config.toml
n_layer = 11
d_model = 192
n_head = 6
n_kv_head = 6
head_dim = 32
d_mlp = 576
vocab_size = 1953
activation = "relu"
norm = "layernorm"
norm_place = "pre"
norm_eps = 1e-05
positions = "learned"
qk_norm = false
attn_scale = 0.177
bias = "all"
tie_embeddings = true
parallel_block = false
init = "normal"
init_std_qkv = 0.0361
init_std_o = 0.0077
init_std_up = 0.0361
init_std_down = 0.0077
optimizer = "muon"
lr = 0.0154
lr_mult_o = 3.0
lr_mult_down = 1.5
beta1 = 0.93
lr_head = 0.00791
grad_clip = 1.0
warmup_steps = 200
schedule = "wsd"
decay_fraction = 0.573
decay_shape = "linear"
final_lr_fraction = 0.05
batch_tokens = 32768
seq_len = 512
doc_mask = true
train_tokens = 166800000
steps = 5091
dataset = "wikipedia_en"
MLP neurons of a small language model. Each row is named by its layer, matrix (up: input weights) and neuron, and shows model dimensions 0-191. Each number is 128 + 24 x the weight over its row's rms, rounded and kept within 0 to 255. Numbers have three digits each.
After each neuron's rows, "fires in" lists the words (lower case) most often at its 100 highest values on Wikipedia text that the model never trained on. A number after a token or word is its count.

L8.up11:108115097115115137076112094172160141108173111158094118096136156106141130121122146134109129168100159099129086132130141061135096147145120153141079129128141136136108144133133151130077119168111106132123099142109146130154189139148092117151156091196116132135097109129141094084151118118126124154124157133131122100154155115141136167138126093147104117099130119149145125158141129107163108109130133180144136111112115124151114152129148127131114113114149141103141101113101087140085164144069121139080089165129150138120135123154126121165148172147129143127115102150114106148193109147118117110
fires in: "a" 61, "situated" 5

L8.up418:119155118087115156132120149160092153161124111151155144139144159103125132090132133120121134130104126151119098117129129131121156112154115114118093095111137135150140103116124145135107135131160100114114139176116065178127129103158077159143097089148152113147168125104102123138125173165113106124086128111106114094103145114127153140085137102108086151114144148138131138166129136132166113115161099101112156154160109140155174121144129166127148145125116161127125147109083108134135151103123150120157133135137191126138134077130069158116141121140107104102177163176144142067103093105118113113
fires in: "an" 60, "minister" 7

L6.up475:121167131119094142132092137141159121128142127117129131094130102111104110153139125105176133158125130120149141161145093127135130152117114144119127149126119119120130149151147104173102133157122116139118103113158105115091146131131152086157148174095116153087129109102160157172154138141147147130153150086089157098131153160122156140087147119135145146108117147119085131156170132098127122089134093166130146136123092147110145154105164086111113110142141139111181122114072136168131141132071130111078133141089145152096136129142078102158103120100078092117128129114128133119156189085117094125
fires in: "and" 36, "he" 13, "ago" 4, "recognized" 4, "evidence" 4

L8.up119:127149127126155152120159181148136121157123095155130136088150136102140114127070130111111140122119127092127124125085123116100106163144109127102154093129059142130190146082155079115157090140155123125094160124135100123144125107146109133171114125155136164114149127098123132112169152092143150120114145116128091089139150128141182137119104086125121107149124109126135104117109115118103158173144146136108100116122121143150176109100113151130137142157111158118125105162112120151134152139087124154127162108143119119157124107155132130176163091167152090132105173104121137125180087111118129165
fires in: "an" 25, "just" 8, "another" 7, "seen" 5, "almost" 4, "includes" 4

L5.up56:138127110145120089147130126166146167190133100113176112114102152124179123107131113148092114084142154143178119103151079130151145119122160087110121130072119126076122165120156158080139175142153139154090128157158138122110154122098119174184139126125118129094137062139135113140127127112075122082120111100169106152107097142120140107087096114129120147140111136149141124138137122154139118148096164170103111138109151108149121124124128138153095129127136110119143117110118137101138118128151168134147121134143113152109167128124089103132125126164139121123123158071111147128113162137109111155
fires in: "a" 54, "his" 7, "highest" 6, "higher" 4

L8.up109:104148119145113144144139135175107121104130125134084091153125095167137115136132119120148129128119096110148172138158174126131108136171131130106074154126114137083105084161144124128157154086106097127187096120119139137151088117152117095158124105124155159137119155169116151108127141106151102126153107155135165088101126141090138101120149112097078130159087090139149123154120167158120154147134102127095138159095129135141122133134147099109120143137164156099168152200119108138146160139105090114116104135120141123092126121142087093130140084130092170129164109119138127112122160118118127126
fires in: "and" 24, "or" 23, "the" 10, "he" 6

L5.up496:156146134093095153154159134115161130126105173127137092088164111126119126107092163110121130092123143102137113089160163146142117152128117156160115112101121120123134144129166110117128109181135115147089173128138151124156170117130116122142182115138146159100122127146096114156121111094102080159123102124132170129145106158114117128072121112133133141103129129129110147172159125134149144110130098127134121104098180127124143108165097155115116138071121093130091120160150116185135167109106119107106088124151086151159150150105121118170130152122145120122133095095155116089154150116174103103
fires in: "a" 63, "jesus" 4, "aviv" 4

L6.up55:134147129178131133150112122143129089151127073096111172118144112141114121124082108083116139181145077157142102104171133127197124123144121133160116135116109146144125167089151074114131117088135167148092152100120086148129128134126112133125137109078147145087103105118135189150156126145119121099110132104096101131114106125155144105107135121117136142148116115100108136138134159153144105137104155111099152157130118171138128152136070117124175121113135108108158123114104099166105156107162119121120155141132142106122191166135156167142135109134092146133151136140116140145135121129118077103
fires in: "the" 33, "this" 30, "one" 5, "a" 5, "an" 4, "that" 4

L5.up454:108151143120111122198126151121082053103107150109143137168129111165153131149133132135161143098187169085101138095102090114139089109137134131119118083139111129145155123145133121137102145153110148139125102112158161153113124124086114155142090170122130132106139140142152109150122144141126149106139113138125138117118140136087153130123121118102167205147149122143122103150123155138123128142100125166117159065103114125149142132126142103149104057090139121112128098148119134174160151132125121103117111114097139124123155131144179096122127152117125137142110095103106128118118131157162074127
fires in: "at" 35, "of" 22, "in" 6, "drawing" 4

L6.up187:136084094140082166134186129158121126073110082070087176132105110113134131161158140131169128132136103131093165143167100145118130121105132103109111093128126149113118166153081124134116147187165165152126103117115128152125134109162166106106131158102080131142117126143084144155112151147122150123143159141130127128101120110147121125097104101081134155135176161084149109130102193109129080137134120110153128128149090140110131161155128113133160140095095121141139156124122121139115164162117109097100140120100118142123141158137135091129113119122135121148144121125160086133123133120136108115
fires in: "in" 34, "as" 20, "until" 7, "during" 4

L7.up367:144140157119134118113114120120135106123129097121104139136129103153118139126140125168096109102108112148088129147182132115162168133135153144090093142107121141151083158107102157120079084124113131122148103140167115139147138101082103119103089191182121161083119154127176154126146170092146144123137152143131088085087129123140153136142109106135181114133135118108142113121119097138118104103101087091115128132162093161139138156159102121096108163129124092126121109120150143121120156119137161124077125101136155135164184107116109142116171126144122156176171124138134143112136143135124145146
fires in: "in" 30, "with" 10, "northern" 9, "which" 6, "february" 6

L7.up389:110134112125127167127135116152103131182084098130100127097197108133150115140137141096105123138136107112125128143124093095155131128158131128151099162130093126146162131164102114090133127150129125153135084105112083122135130192138091131138139124135116138140133118102100137100133138101112086149123121134109167080100109163158104112085118160113094125177102135151161151124154131110115134129122121122149114127143117113101150154121159175116176129166121146132146171127111128142120170174140143101120088117104125151100171116083077164113111111094135149162141171126121108133127147069142109123
fires in: "this" 30, "what" 7, "ahmar" 7, "his" 5, "latter" 4, "an" 4

L8.up484:096124169140104119133132122154138133153131121104118082143143084111174114148103172137132123177094122065128121108091132132128107162131126111118122131125129116153103124129145091094153147143146169085122177138155126093119115127114152100142098087129178147149151130096172130125161110127165121144123144175127100132119148117109147153129147109143123173140125133173133133147161098182120155102155143126135123112133145174149088116127148106112157098163126083132143120116086092148150136121104165117092166083148111122153109157143119122111136098112117086102140145140104126139114122140131084066
fires in: "and" 33, "to" 13, "canadian" 6, "russian" 5

L7.up75:155118134149157157112119137123151079192060121110168126140089156102100124125091136094140152114115149139114102142148130122142150151141158100075132105120124149131120101125123145153154148095154140133081144109095120134150120085124109141096135082168114130121119160115125148162117144116110149121138065121143138122152099088144177071095127166104145097146180154173129143121114104142075129128120099147136130131122121092122156119114119135162148115137174112131136101172139102156136117132110148143095159161132121131125128117168074141128146118118141112169125134150151091109119123118140135095
fires in: "an" 52, "another" 5

L6.up432:124143153136114115150115131129148142104134114135113145148149105143104130110145137103131094106126131140137156150132142113105165104132116078154085089135133151153133149135130133183077148118143117118111099112154120116114175129087092142154142137130123169106135129140118160115119133107126107153147125145164151106106142147125151130105134122069155150119100118138123092125071115094081114114147126160166125124108115135161154140206147165175105082158103102105099148085121151123107128107179159153130123104116126132095126136133121113065150131124105068136155121181138156121148101171133135147
fires in: "vol" 16, "republican" 15, "in" 12, "involved" 8, "of" 6, "revolution" 5

L7.up46:135165116132102115122161128158163116133143121094123124162136125146120127162110135106105081114096105163175112090136151106137095139140138104128096127115164123132137185172114138122135157101118102134100146147128163140145140113120139141129130111146139141128131090091123136146122102145089099126106152127144119105132110135122185129124123133131100153081085130137143199105132156119116112143092143186126161098116142140134076136137124110157152141149160142165120178147110121178118115115132160131145088119108075098086141138137080152134120130135091131118184159086099084130100095131132111114
fires in: "a" 22, "the" 12, "his" 11, "able" 4, "her" 4

L7.up131:131113118157160116103138121155117141111102122103084142146151098166153143158136147171123111109138095088147127077096121096095142140131151118107174149140137148107128180145152111071147125153126132172127140123132114139093141069135155147083129121157129137096145137145148160110175111109139118136154132136134095091167140181110121121125153093128163143145123109131099139122096115177122080154091131172115129134137140106141164111130143157134102111100100146109135086139133151145142130144135145083113106108167148100105103092116138123100124124112158169146125135134163102123158117158111066150
fires in: "in" 35, "the" 19, "of" 13, "from" 12, "between" 8

L7.up324:072109091134114175131153122121145100147072138113152137139132127184134131117106105099117128110157133112160094121140136101156145145115102133142108119177114134113111140148119075136120129134143122145129109131129117141149088115139124160113140090174083108101087093133169155202144082076149113137116144143095149096109124106137147126104132138129128112080148139123121133137147123159125144140113111181150152156103146112137132119118132145151087108126166159102158114111138106122143151129157120112153121137103132055099173142168121148144153082118135176143148148142162113101137128122120091124
fires in: "the" 37, "it" 10, "there" 5, "all" 5, "this" 4, "what" 4

L5.up160:134114066136094101150155118089094094154161118107152153116142140127140118133149147173122119124100127143155157122088126164127155126143147128095141152152131111123135139128111131103119107159162107121094156106104127129106105146169144141131159105143159113097155162055126125163132119120139129058126095149142118181115085177112154139136098150111116144091154153137096143126153171117126157163092136122109114106108121102165185113123170165125107099143132135091159122124115119139136149122103123132155064124139082166145125143101155106151131110139111131146130095134095129117111155130130116109
fires in: "the" 24, "s" 15, "affirmed" 8, "of" 6

L8.up9:137078137137094167072158100111128130090126151166099110125096113137112138170132097156136108126145118101144146110083113106087125097152139125133173094149130159096143143117149099115152143131159124150144119146158116135098130086133131105163181150109153126107177114121148112123173127149142122162180125106110131120098093110149077133147149115118147149136156102155108155113139098131120169078164113098149118137157117131139148090123142143128108118116084161148123145099127141117149124180104118116131139097135155091146122123157101151111140139134134164119091114121158118122143089143079071135
fires in: "to" 28, "and" 19, "of" 9, "in" 9, "or" 8, "as" 7

L5.up290:130126114152138149160152092099087134144141105138084155155086085130134141103093124097128156149087127120149159131059156153120134129161144112097081119135113144126111144131134128165118150158159134135123128153123116163150132115143144136107096128077113151106127137084157141083124146120144118123098139105100122119164095128083126117131112128128171147126097136163139122102143131099083118141110127174138116105105146109169142089148110124110146134183114179114127164167160066103134161156119133117126155131127088110185108127132147138120149134121092074110125147155125139163117100155132139124
fires in: "s" 63, "traditional" 6, "there" 6, "fundamental" 4

L8.up208:156123127162137132113136117135126155146174143105108147152103122150140096126145138116107111141164122108090124159110125096124107132134144137088125112135141180125174110109125122119106167138114183088130153142131149103115153124110140103102129145145126116162124132108123146137125100097132124121121172115072157089110148138106125102144094075087124176150113119128110086157153131129094077121143159150132163121155165133162183090139179118145156130156112096124135106138170166126089118124145133101128109105100129109140137128118181110132158117107107097159142123159135070135125081118100094169
fires in: "by" 25, "of" 11, "from" 9, "across" 6, "in" 6, "between" 5

L5.up140:130081137139149146142108129141141116114110149129146093129109117146140142095153132109130155132115146125127102134138141082130092157128127157147095166060104171109152201111133138077128123171113146107089145156162178134135151110123131119160141113078154113120143107139157168133138100084125145111133123137127114087137148100137122135076101126150135118131148181127136145139145121107164123134135146101145125081083130139157117094113150186132098153130131117087123150123112102169146121094139130120122101125143124184168114110158109098105125097112176145098127154130125079119120151137136120095
fires in: "a" 34, "america" 5, "avenue" 5, "according" 4, "au" 4

L5.up106:131106128123142164143091134105113123140145145127112130150114134177162095107162133124123133177132155164144137105106130132109175138148143127128105167092102133123092138111111128128114166143137151120151133083102096154098160127143138084088135110114176117094173092115164135124127143111106139121120120132104152095182076115125171089100113104113096092120091161148134093104130132144093102141165132149141091150114168167139149113139132109129125173157150143137085195146110095134101111136111133147124120116167094135131115153104140151132123106114124163111119156159140111080115136107119107167
fires in: "s" 45, "what" 7, "european" 5

L5.up471:160115148134110155125140103138128095057121109091129109113164137126144116121101144155137134135145153149117120120117102133080099142161125109142141152142154142142078123125112155134103111146154159156182096130130079112099129107103109146105118108141161121091134143117129080134105101117118107136124130123165133126096114146142163137149132139117136136154149093121139136132052126101147103162092103146118146133135104161151140142142152152072101107140120165132148136141149142143134117214138160111134135126135107149116128125151138104132133100101177119168126147145151080106163068154098142077
fires in: "in" 32, "with" 15, "after" 7, "throughout" 4

L6.up291:160150134116123178189140140136103147142115109112082157080104160122119141122159128109117132143114098118143091139122112145190123141133110126130122154127073125154124151094163138145104118117145151160111108088163084185140120117141145146120097102149104148111112100100103155144102093087121088173139186096146111146106156126113132096124143073107161105153124103135112128135130133127095120143130105128106149145130141175124122172177134100122138087126124134112177154133123120132115090151140106161158116120102147083132164136112120132162111149123141084111144135132128150138163086118119118132
fires in: "the" 43, "first" 7, "years" 6, "this" 5

L5.up489:076114123125087103111174124152132123126118089115151105100113160063136138097134150121120103152108113118081124079113129109129142109135140110141110107126141142137155122134112160118154107129147101142149141074093136110152139165186119126152138107085149170103125134158108110100127125167127120107116135155164141106136113161145128145082123115140118118139116161140131154112142142135103156153129159130121186161154115097103133131160097141143128145136135161109149138108120115115166127115114135141130066127180154128113148165114099106135148127171079151128066052143155145119138127155146125143
fires in: "be" 20, "a" 18, "as" 14, "tour" 9, "also" 7

L6.up149:146146114134075121111166160148155125131118122128132162144084153139111120192148141151166128145165140170125129122093062120176125126154093136161121150140086112135112179124104137125093128126114115106127115119122133120122121087101135115147139116118149100117084140125121092170130107107093142167138138089116063143098140122155134110146116095117129125138111132157122107113115144145124125173142115188123137130141109100133148167120119101090147156104123125122129132116112188164140146147149161136103126146091097111065128125121112115131154157116089154115119104098163131144126136124148059134
fires in: "as" 56, "at" 8, "to" 4